config.toml
tie_embeddings = false
parallel_block = false
lr = 0.00214
beta1 = 0.9
beta2 = 0.95
lr_head = 0.00809
warmup_steps = 235
MLP neurons of a small language model. Each row is named by its layer, matrix (gate and up: input weights) and neuron, and shows model dimensions 48-175. Each number is 128 + 32 x the weight over its row's rms, rounded and kept within 0 to 255. Numbers have three digits each. A neuron's up and down rows have the sign that makes its largest values positive.
A block is one neuron, or neurons of one layer that tend to fire together. Before each block is what it responds to, as a language model described it from the Wikipedia text at the highest values.

Responds to: Mid-word fragments after m
L2.gate59:127111160108142096147120120154109129081189074130113166130121077142124180149173152108202093114094150080057196103135078135104160138145109133091114095125077179071169106134090131120182099164149103143097152148107128124103104181178152076103117192160097088143119168118079168110158125135137104128177106137176068133101145159157128044142104097093124129089108123138180119162132148143119127118124
L2.up59:152143142191124075118093161080128140188128091102144101168126120134135216148167111153099083099121132117097176068151147127120128133103126142161129169166127144170139165124138152116124106110082135103132123093113084163143111089124176136176047112155179145158125172085161128155123085135116210165120099136179107104122132147124098126154117135091110163117179113121146138172092108101127142119122

Responds to: Mid-word pieces after h
L3.gate31:125099135159125126131158069138128171141165086139065126124137091119124155111154129175126123170111110112118095115116164112088125087144138134113182131112142072159147106193199145175124105204106089167091082174093118137140099115058122156135115160102118077095160158104176165141138040133127069134121082131147097156119207115154115153084183147144131124127067087045145112161125104125115196183145
L3.up31:117153136162165123205132124068084101149122116105123201124105144100157100111146060178137159125082156125167089131101155099098124103112100147132129121157109097173134143123139060147119113156109155103142072108053099124163044115077179130127132077151122129116146095133138139169084092127021138144140080187117087095130137103084111147112131150165111128191138133110135143173146098154191112170090
L3.gate94:116076190100141167104061118140161119105180159141148152112115099114144160162124205180126106207133121171103127118115158054077131089144170172153187129137153133078112116102158141110097045126115086120166147140159143178155095145180157198130116135116159160131144143124172085087187127143185212139128129167108125079141121102176115131126151106132114177070135117129122146084125144136116131165151
L3.up94:159094081116135135221133151051128222130174198125130117106062089125076161119141132104102133118095099095150129114130129153201138086134138105120131183096125082106112084142152132136119159151132167146124132161134105167100089117086159099115114149150108123108093145104192075087083067221079159117146128163127085131146136126139122159127108110154175091148069148163120114137127122059110130156197
L3.gate488:144098127088100130115102063111130102111157176186144184117104106164161067114176157168160130183141162090133140096147121145132190155128095109128185176183200083064114116101061089132096078124108076106120117131120131160134143080126088160100119163155119115109150123129132112098127087125126109116124160086107144186136129145092114076136153115090161147159136074109134062086106087143110087149093
L3.up488:116139072139137113140083165173122170122140106105084173086069160136141119131139130189141162124095157135119175158101105158137205118135138109141172124117129172185133136185112097170141122123131102097113098074104132127096055117159154132138098091151100158157140111134191119103179131186072145186175101104188127130066136131124199152155084107122129106148175140100090122129119190149074161103066
L3.gate497:143132140087138163169123098123164131109210141136128101147147156140097147114171137186136086156146072115112162096144111091111192097174072114144062105148155148103154088105118182159110139193170126155168174090135130161034056087113105151136092151101098159073139164136160127101146105081153106108139126107195078111171137124152111143139124154116101163124134114165089127149102149112145136136186
L3.up497:094076110113116189094161152082107187112079114119182198107032105158169127127095152130149171150117140105060117094100122075122147131112142127124163170083138109134154049149111133155123094130159160130160148154149074174169111088078104119084110103112169142097133132137119116160103137115081116143148121125159095120181143056156139124156134122124112148164157113084102120173165133147133143112161

Responds to: Mid-word completion pieces
L5.gate1:169060136137117151086063153115199138121125184125147129105128060155138113130169154169105153151122078140111132120095160160151141098150139145127118116125079137131105127130085077159129157086107089089150112115157102099130123130118147166219184077108087120125175144110155097175183139142059108145128098158132046068078188103117125084148186109116086166089119149181132133127161186079079133147097
L5.up1:092095050210114153169187144136158099081138115142115179177115115096149111189132114151110152111142132193132143137127114116122094070097124172091095170111137159153172163108156129129168152108128088137198118088122067110092171169123138032140148132096107143203157164145114119081154104090092065067121126133151099112130172105153164122157108122101106108158199120117153117142151111119111099120124
L5.gate32:111115171138098111138101127155076131158136120158121143069161098117144127132131150198142139157090058156097130111060094122138150114168150146155174168154144181086178150163101175095124177112099125125118146078187112143139127144153125119145153090158146213147150040128152151154146148169160100147146141142169135094171100058119093139109089126153139129164065105101159155139051148132118075152119
L5.up32:129169085147126138105128093088113162104101139095040107063099082111117144152174101173127108144067126174101119158148117096135206113141144166179146095129116113162174123121147177169154143137128103127163097119146088151099106129076095129118091105128138123128129113140112127184171121117172150079113149191150115078162109139154079163098164098068143144118126128150093110138117178075162121150157
L5.gate47:161118160152177093216145143147124137115091121110124158150171067080202145121136137179090145173130114089114143156148121103158109130153152110097110127099106174152139133117141155121137076135114098178106120131168131154219165124145114124122135128093195158093130128139100143144176076094135159123116162182106123123149186118092080104101140181123077149137038048101159110098156114153163162097118
L5.up47:121172104133092081142158146143134093143126169138114122125193096139157084088070100122113189082091175068171107134123148140194215142096107155180126118158065128160172144138168114163162114103124096149125129152118176167080163186118159130145128161120067117175153169182170110180145127086103120123178103162142076118161122146140108115079113130133109137156149167144122104129151130158160088099131
L5.gate58:181118144101142162118056138181099093123097114137178115146178106138138161166168161128111170133082097104153150169145146116132169102169093100129130090111125145124076115088105097181098115173111143098151131139065109182066166202114179137126140157153148163108189127088135173167126134147054152234133156111150130125120077121075159142083144061138093123121165145101131140130108110159095119082134
L5.up58:184143123135132129143111205111093127082119129131143137155139113132103092106089089159118115131155145101174151108100128132150172175153145101145185167130097160069156178112182149135123162090114144111059176045129177109102141171088086179142109064140128145149109094149146141109191101167137097091171150056150123103119136094086115154133088157137145094141094120124115100139091154103128103112113
L5.gate90:153128109088114135134077116082150109033120172115124108190106087145152128109201136127104090166096121125072142130164137141139134151187153161168155132133123129130128124115137174075099182096098093087081018136105102133158111110109110145141136064082192117107077167165144155154122040106092131139106171120130063123052139095146146153087096071137145112075137136110146148116174117130123109102105
L5.up90:094117127095149223184147165060105087106134115130170112146080144122102109130122091101150114145144136136087180099135100116151133112114205123100144112099158106119126154126092096082141071132131144141085136050157123106114171182048101158132152128084112143146129077166135131129114057140080152092119114180115100087116115099148129172151066176039147114134095125123062145078138146123093080110118
L5.gate91:115086092090161186149094165112147144049117143116134112083112095204142139177167144103119129145106073150101098103179132105172160120142042098120092210157085080116142086103112132104138103101167118125119146129167123114117084173144116155148165114103199094184116168149193154194100133130143070091126105123089125189077099136100138106103133102157152108102065082146082111102095149185140123158129
L5.up91:105138124090075168081148148113159114120094108117138065189153086154134119089231072113159139125124142145141125137124126111108135119162144123139166122103156103116145118115145109122133105151093060130125116054125161079091096096128124122094170157139109079116097103082098155170131117104176115119043137040124190102089164127145159100070130110126139089125083145103141142110149089086112105128103
L5.gate99:078116123170156141169133134122142133145135093130105167117104121087175190131130096160137166213140098076130115098194129096148153183135127137128123148119188160113157145199150093130108143159108111171115106136116101158168141143139118103165099080133146137145112130135180132189153060141171197082134172182095151115135168068155108134136107091147086212095115106142142143135142115059116077122124
L5.up99:077154109080132146113084181086102162125097158109128160069145125205134097128147120175111176123096084161169143070144083114138151073180098169076103151167155123136104154100120080110116127152139168032135125115181148117087132201141099119112126106119134128165115132111138125181157187138161156079068097172136132125129100089101089135100066102124103150125087184112123146106138129150165161106047
L5.gate138:118113144117095172131089180119181124102166167141126142076099118093189144191145163113163142188119100089102165185106138078136167126165040119089129174130098113102175132160145112102160108154170179200136128109184124128094119131145110141158111101117135138165214138160155115180099064120163079086145137144147111118126137114168119104151125063152046122119121184111120149085183135162125100088218
L5.up138:133200109148105114160093169090165194140159158175128147102154074113140115194127173092128187182062073093179140148091112105128121128151094146166128148132128135170102095134099150123120122142115127165088103116100118117107123118114124167129124070096056156065098117117161157182140114138149093104096151147180078082149103119119115072167109112149125161136106124136174143136148150154115179082139
L5.gate160:129160135068137158091054055152139110087137074163119057155184131093153130135134108173120136094152077104142147088150112104084138158142116057123169070132140120110141139143128161138156159155180138157085110123110172173066122132053086118078173165105132108097148135228098202168136102066117118109115173071136121050118106122154133119094193137130087124108151115125179149147083092142114126161168
L5.up160:131147125109147163114082136097183081087047141131098100118159189113083092146149085128188142123170153101134134141111099137079107152111095161109137165106133128098121121154170132153167066128097073094156181167100098168194143165149178099114119124133092173109152082137126118103155092118091068137155093124189168162169169114182107139120148158109120130155142121119134118201133178167181121084076
L5.gate300:142121149131123198154131141113164142121130139137129126140103175139154110118097130164137145160124062084057175186142101174128092122157098149083087074118172138141142105184127154139196095096111112061137128111106134177130147111173132120130108069059081174130113159114118151141141133134094096116153133113156145092124119086116086091118174154121127171135142127097155162111162103191131067188126
L5.up300:127058109138114141145058128155155123118157089122145117154093141149117120108059116168153117161097100116124127082114124128087131162119144075132105133082150107107168164051163172182133055101151090181142112076182093095133115140149157146136074129146137135107139091157110194109151162125147110095120145135177124076170133086118142093170169101168088200068096154143088107147106108104123147157166
L5.gate340:139081114148163210159117113130222135192120132166163094155100159093024152178166146180113141102106112089113130136142112128166077172143122121149182130136100148135114090098117164146099139146106162113116112111154177167118096115078159116096110124144105136106138149142154171162168094120140124088105116054108100069089171139114127159159148166102111101146066142082093123159137174108138113165153
L5.up340:127129173143134114137135200136143169159100133112116108132080087155184183162114152090124129172136089159118116164124108103102077130139103140179144115189104139188086164090169125124089121140141101106071091056152128127095076162111093180167132131082110109117097084083175148108154095067129157080107155094143121138134103117112145071165135090081127170128052176149192137173146117145125088171110
L5.gate373:131094115127166152126089124126101117109211166113107128105182173154220062120171104106122157191090115076132169115163106134128089148192144162100160114103141138113130077150097149149118109133086130177122067185078149109112125186149173112130102121146175113135127094138092096139173137088099147079222134127072118151129123073091133159139141108132106137165144128065134097158114161148131093113093
L5.up373:116079090146175133095151114154105154104152172129085070115102079147127118115139173101116160140143098169172177115166153082144174112140168152115111161116131077159136088073158102146079192150139100176136104125185204116056138143119080129141136135093088154178120147121193113110102143159099181078127171138159102083125090076123119107135082094139070153134089148122137156105072151139081104120155
L5.gate381:096111098135106187136134082130125127131156108135100107040092133132102143155145180152080134160061128195046122145091130124101083176154146153127086132054120130112136132118134141114109179137161096179137133164113141145100152182107078108135200125169094103084158145116147184146118107121086091055133137155076123117138124117106105124092137110090161113083107090128092112097152086165158068098147
L5.up381:144112101106155159073159108088102158107125075164080125103172128122124141143154133188197166154156098124097119128205121144127212116121118127103145124139176154097057154133112069106127130181104149096138120146122086140136099140134111189109125105088105187105095191133137188080182151133194093102164103092167125084132101128170106148110125168161154107124130110126061149077160108121125095136090
L5.gate416:140156134130152201147078134110161083063093102111138096146127079112110090109139142146150106124093154159091174130201178073144102196146116156132120157106167134118133132150089168132097103133132151134129128116117117140135135143133097096138077130102122129100178153171091160165141108057140121114095101138133063100123159099096130143126161123101094117159066145106145156134120087122095043201102
L5.up416:050181130093108155155187172130145133066151117132152112168099113175161085093190125115115147155086107124120139087119188089169165113102147095137099111093152125152131146057158122092135159093097074071129104098113150109103165150159071115129159135048106192079106130153124120157129106099114085135160130082147109100160167099100080160106106122147124089141115053081108122164134132140120119093191
L5.gate440:133123185093086157199088162132146167103151131172093178105099195116100086127126069102094077157090118135149185138111147110166137165150142051160127077117081117110114083110160167197152161112134151119125148118185155130180143134101121114145132160139165090081148156126116098139098132118156142129147096193118157103124073115097168099084105192125080109130115160100096126127144126134150091134110
L5.up440:162140157113119161112131150131155134127089080131123147092053065184118134117125088130152106145155117130153209166112092145139110114141154124114190124149173066184137139111104099129094106194167135085132122135110127154081115076086092142149173072114151135124127100142143162107142086138162112130117135096165149108153100051127109112137145164160167125143113140116153081208180104203115147068156
L5.gate479:144129064155103143143094064162166185147085093116113106161111135087108142102150137156134130122128063088107124142033100138094123133165073135186106114151118102081065128164141131174162109080124120070113112129169150161113094134111184094132133077082089130101102153102156138119166126104122144124073074161113105176074073104143147169090160149067111148140070122118128160135172119154183123172202
L5.up479:180093115175142121120023115133255181103099147169167160171144127100086114150142137142112135169101178107119084100126217173102195107118112133104096104099083156082118091081188211134162115138121144125170154052114102119145107130087121158110082171091126107127131147091127137138148122137156128154099151110116100092099170159159140129145141070131139094127154085125162148109163141126130158132150

Responds to: Vowel pieces inside names
L5.gate35:107128169150100167107150104104171151158123134101134167161145101105116086158189109176121180145141105094139133095158141138130195132129111185192179181175103130158156109127049128139085147138076145179134109063180091173063061073122128084096102119103091143156130118130135142175134059162083096100109149172168139126116170131160132122097117125105136152153154071100075157084122167115156112112121
L5.up35:093138119184083128142174174126139097153151133137144158077175130130116136168152088099097114139163133080152124092147124124237144143136169202172133146147104117157076109105100161110104119163151165144093161118156099106091099127159133090190078072144141185116110093072109134155133144165134119140177161129092137152134089119143096104114095175076104114173086097109080151111144158215178143125126
L5.gate50:111125131134107106081122125155118126104111120136129138108076111165138168129149127114177165129090094133107090142170064156098141129199127196082115166148109144090152133156066118161126142159142129135133087100135090136079148143133135118149130140070156168066150222065161105160152134118120136109076125145129103228168078101121163172113143129169096116142140111071156103138171175125174101156114
L5.up50:092155115169104096183182104133137126148089107151144116137144214079152120154102140199111097134120172161124137125071161126100119182115155121113128130102137123117131104168110138148140118086128139185155128152085160146103127135147083177069153126130129148164101121136128139101131126135149136142144198140111121119140060093160098117099088096082084128083149152173123143110109120180158072126111
L5.gate125:076076139111109153168106125150119144125157099119146090115120128150133116175175151177058202168168051136061108141147104141119102090153128176064103129152174118080116148122109080132124165141133114098165180065194140141112099114149158116138117137074155180136126139088052136107131116093157148118089138100143113122116155102128130104107133181101208098093098082160139154107187119107172089145079
L5.up125:129131154100159112105140172115108082116094041086070117147138143118074152103119109190152119135167139110071098143134071116132140089101113105080064125137176099123111134190110152136127108132158159089108122177103119056183101152073138098134129174140133157152089162098081130132086102106127120141097164110051129150110118147060187114146069177151157131150092102181091120090139163043138161127140
L5.gate130:185146069121155141064191146094107174138160105090140158128142120099177196113144162150091109199093058089092124147206146074196105126162128174125134117077117200098102140125089133097132129177101124125143097155132108140096118174179135137175120163100108115140122092192130138158166128070118167156137129150065134099121119110111151115122152130082124082105097102128093151152170155168135141115130
L5.up130:158188105147119145101148091102032107187108088128060122146141113088126172135142075166089134128109106163144127161122102068091160111072160151134096134128144112138148152127078087108167193139118207109164069134137080160095123108163160156154122154097127169156102126124112127139113143049135099157092145101127121113156065142109083146124104162130095085083140129132173161096170077130198136187144
L5.gate155:133129116157124120144160102122181093160129121150133123119168097050140126078149175163119116164150105085084111079145087123090135098171114106173145184157079145098146141109095085169100100117099134152187115129133100189129122136134108092110182144079154109129163174107078126118146097100198116155113126217161105158157148165178115124084137091143127122162162108097178171151112127084177070134098
L5.up155:165147139153188133096140148098124102150129058073083133113129119134163141113131097155159121120106217127127154128209138160123108152109183068089126116081152074155113126106105118131116115160148174182179118104075133143162102155146172111121096138067082120144108131121013092110130117187146118081154104120095128168162085134124099076137152072104094110134162136125145134170172170095129145091105
L5.gate204:094139123109154105107105081135128173139173086142125112171106092149157149150182109195088109133146094125026093129132145194132123099091110192128132159164153120099126084163077113127171135123152171091097141135108109185114135089148125122103162138139149137173114164090095172161138093125148130170145164157120151140151139110165127078109089176099088106187107135078144165106157115117146075152160
L5.up204:089187084137157128199116111135164110124117090134153165115129111111119204098133160163139170118164093141086138102114110093158064122125104129115180163184126127139099105201133130133133143164100133130108106080139137170097114120133113152150135160138127178111082110105076104121167080115162119136130120131099082131204140087098041080101112107127086127148170143086143117141160098096157132140079
L5.gate238:139139175103106149175146083167161096127120134111110111101126069093111122145169109147175156116101129101124154114123108143083154106200093148113119112109105170109123146117118157115138081130127128072049098126173143173099020119156137126055127114145135100133167159136152135200181125103148131157155152172128048157175133117183134160085179112179110143170141129074129155148160187128098067143131
L5.up238:173164169124171180133028109138124143105170111146127128133150098185111098114144131077111140090136171184073112154145154138104090169094135118059122083091134084135122171165106129112148120123088117124089102178129149160127135114104169146154074142172157112085113164119069130085071161069131188151137121148100112178136154063139123159119118056137122156127196121104100177160096113168145117139114
L5.gate322:162116118135151161149118156179141149158115101120120087123100114094113155097164149184158173141220115125117146129100141072116187169130131109114126125183135208131090099135112116118132140152142119178129065121133069204082106085167164084171105151098121120125173135092125117130169135159178185173144130102151085136103096143158131108116139072174105133163141147136195155168124091097160130185154
L5.up322:147093146139145112059147146122151131103167098113117073146099141144145156106151092101167098130119138121089165160126135152148099165145090133120109133133092107165119099049123183088157075150168099099150110173137093110132108149175185108117137132134183142165129193119089140133204145136149143166169134114125069104090154093122097156094147126148122126061161124106175076105145089163159156102195
L5.gate342:127138118139135126099101058152117100085142093121171119103122164141144110098139107153144107120143138097166099140145126140092151161150105148121124097129148093109133082153088201074128111128115142070124097143141149108097128186134152135134128120058103096151113172161135121159130110106091109088086097103114063110142091094087165143088105062192117099127100115090090193138098179115129134229165
L5.up342:174097127159091139190116172076128194073109128136145178136105162134102129129128154183172109117092102142100160142146119063141129151110123138149109157150102162145085110161089158142125086150107110112155140163107108126119173106177171118090120138187079201074141184123108134139172090127140122146108103174216127152184110070082152138129078203136176116153133135150117125146159138073139098159169
L5.gate387:169096158144200127202146113108093136149103172173131132125161117157084165160174069139124124149100126124099175110114126131119070142148084074151115097104162058170110088101150159143149146142117121103098119173111156180123132114098142158117141107148100125098118114110158178131135086120126165136080164128141097141130049078149118089087171135124121160147078099083110122128180091121095086106072
L5.up387:104151124117150100125129082104124085080113123118162120150145106138118119107158167118116095065111108128073127136153092160168133116127104178107050153148091094112111070103149131164092070159160128080144170105149124119106169176101186169124092115102100093152102111091110113127124115110178116153206153152073176115152156086131096048121144115171131130155139169132228181120100116121118132157126
L5.gate392:186138116108156141118084131104101115130158155098140116104136140160175062152141103156177183124135148160105200125161153148120148144161056153159142068187109101078127145197110153126103080104152131115145138197125102117095126073148142155138154084145129211177109104133127132212135140107142113151103086131159037170150139087149192124080152149170130139121123078155084125065128171110107069101129
L5.up392:158167124134092142114151139132084133172133144156110115099170107135141123119132147146111186105153102113080093066143119193097095207119133134142098063110079124141091069120164105141147161139185074109155138141128152134112111124103134133136155193128171153096115099127126154134140115169140154131120117087155137126122127099046098151115183075134134141126153075034084071143072112093180161090128
L5.gate422:121129105163124141145164095131161167118113113110130152141077094156108140098132146136157159143067099145111182107124091144107125140130140132104101166174112121052123139101111117096156065112148150140085117175103151230120203157134135122103108134120132205085130136154079145169130178073138127159171122142165117172153125094163169101031049069110155098193149065093120133144154118105107115141161
L5.up422:127173098154117106175153161131141118129102120144070153129147127131133181069189079196123170151094139181170158093106087159126136136127124146182117148192098139174126127116090074090142125122143101138118124130090092151106047154142096120125107126080129158116139140113175047074123095178154121092112136177118104185122135060103128133126114094178110143137140111118123117124083154109169107170095
L5.gate424:158163128175183153139030107148138097136164096115130129139074134198126129091099111170153132088123118128088088097160163146113111072168117099153096157109136111116171094117120131142125107123171160124094131125143123117196100163070114120094142103147130087113162064166136132163104126138183113151173153158180124146098123100170149099033118208134097145105169098125154145157151125119094156142117
L5.up424:174129068176132175129129118198171075103159110102158145224086138170173135086123174137155152120113113127121171078144118084104098124059166109111153211155130091124165143132074050097130144116099174146101189125163128137151099073111094157105087099141145128159170106143143052090032155146112097103143125130126137125142131114136076085090144118144022122134155116141124092164154073100169103124116
L5.gate432:133127126173145084056119137113131091104168115114099174139160109107120203070133158130210147103085103145095097114180123132179115112173111182106171165173059118090089148129112151147135132172121114116148100125082100129103140160154143137153127132090115112109147129151114156110174116107180121121161151091159105158132197129158094188103115080114135084094153100115125083125058153100136084173137
L5.up432:119132124157112113115195105156144119110133052111168133164116113157104137122190151202151171158163067153128131095110111193106094139112112146146155128110159122181121157079112126096171142138134141089104097119115133116104143108166142125125145148101126103116129127134074127132168143117162146110093194131145115172103160149111106126130072098136105084148078119177120103171171082178136095179143
L5.gate461:137169145172069118118173172158152132162145120151136127221166109146150105106181174117103156114082057051138160113135104152134167128140109179141156119164115141180142110095088136111089108097137121096131153129128107192127140102176130095104089126109137151081173157124136113142158092114144179157144138113134097149167141120170103112112132089121042180143120056086075157118177053135120162125113
L5.up461:133145150146130173160092156115148097093170179102117092173127117164173123117187142126127074066097092112126170184200172150135156098107122108101132172107091083171138138100191136081097161164142149120087095107084128144103093135091110114151140159138155164090129155159136098120152088061130152156134140137079091170141154078140094161094136128112084115129187099133157117134093154141146095113135
L5.gate495:108156111148116136134117135159133145055138062155166106172169120163121128147137171188133115136122110166079042121151148101125124131124099128206133114138093152118170054193115136153133138095094102128144140138144193142157130129138094129089185135103118168140169151134103128123128158127140120168159112128091140172108131119114095111101163116109128145133133094068138175123138122146197113141176
L5.up495:137154136098138134135124164117143128098126148162137128173185133185122121141101111106105102108126174147130119145106119142138130112100125183097145142117145161148196118125151166087157124146114149092161117074143145204070154180071095091077159149117114135165113174101128125100147136132145179164152151118093092136137136127138144070118121195046140124140104127157140183113142079161103076103111

Responds to: Mid-word subword fragments
L2.gate25:155070101106145208113140110126165074082160117153195098102126192139161115140164113148059104126165124159133132052130172095190107142125154139120184096168112144053093118158082096085094155168157118168160144084167097139114166143093150103166164135094153075120087126129136127161106115109099141143129183140111086111143103068093144094146122138128137129173107120103150148148162102115160226114092
L2.up25:158146112178078138145169116109126094148157151142156157155112097130155169143186141146129090092171126114231143124149101152212122096161089196187099126144129172222138154169145107099161155109131096145144062146163108111092152105157153037188127090110111185113129069155143110109140134175165136111180137170132155135109096142178159092108162100133106128093169137165148135107202109176056089147123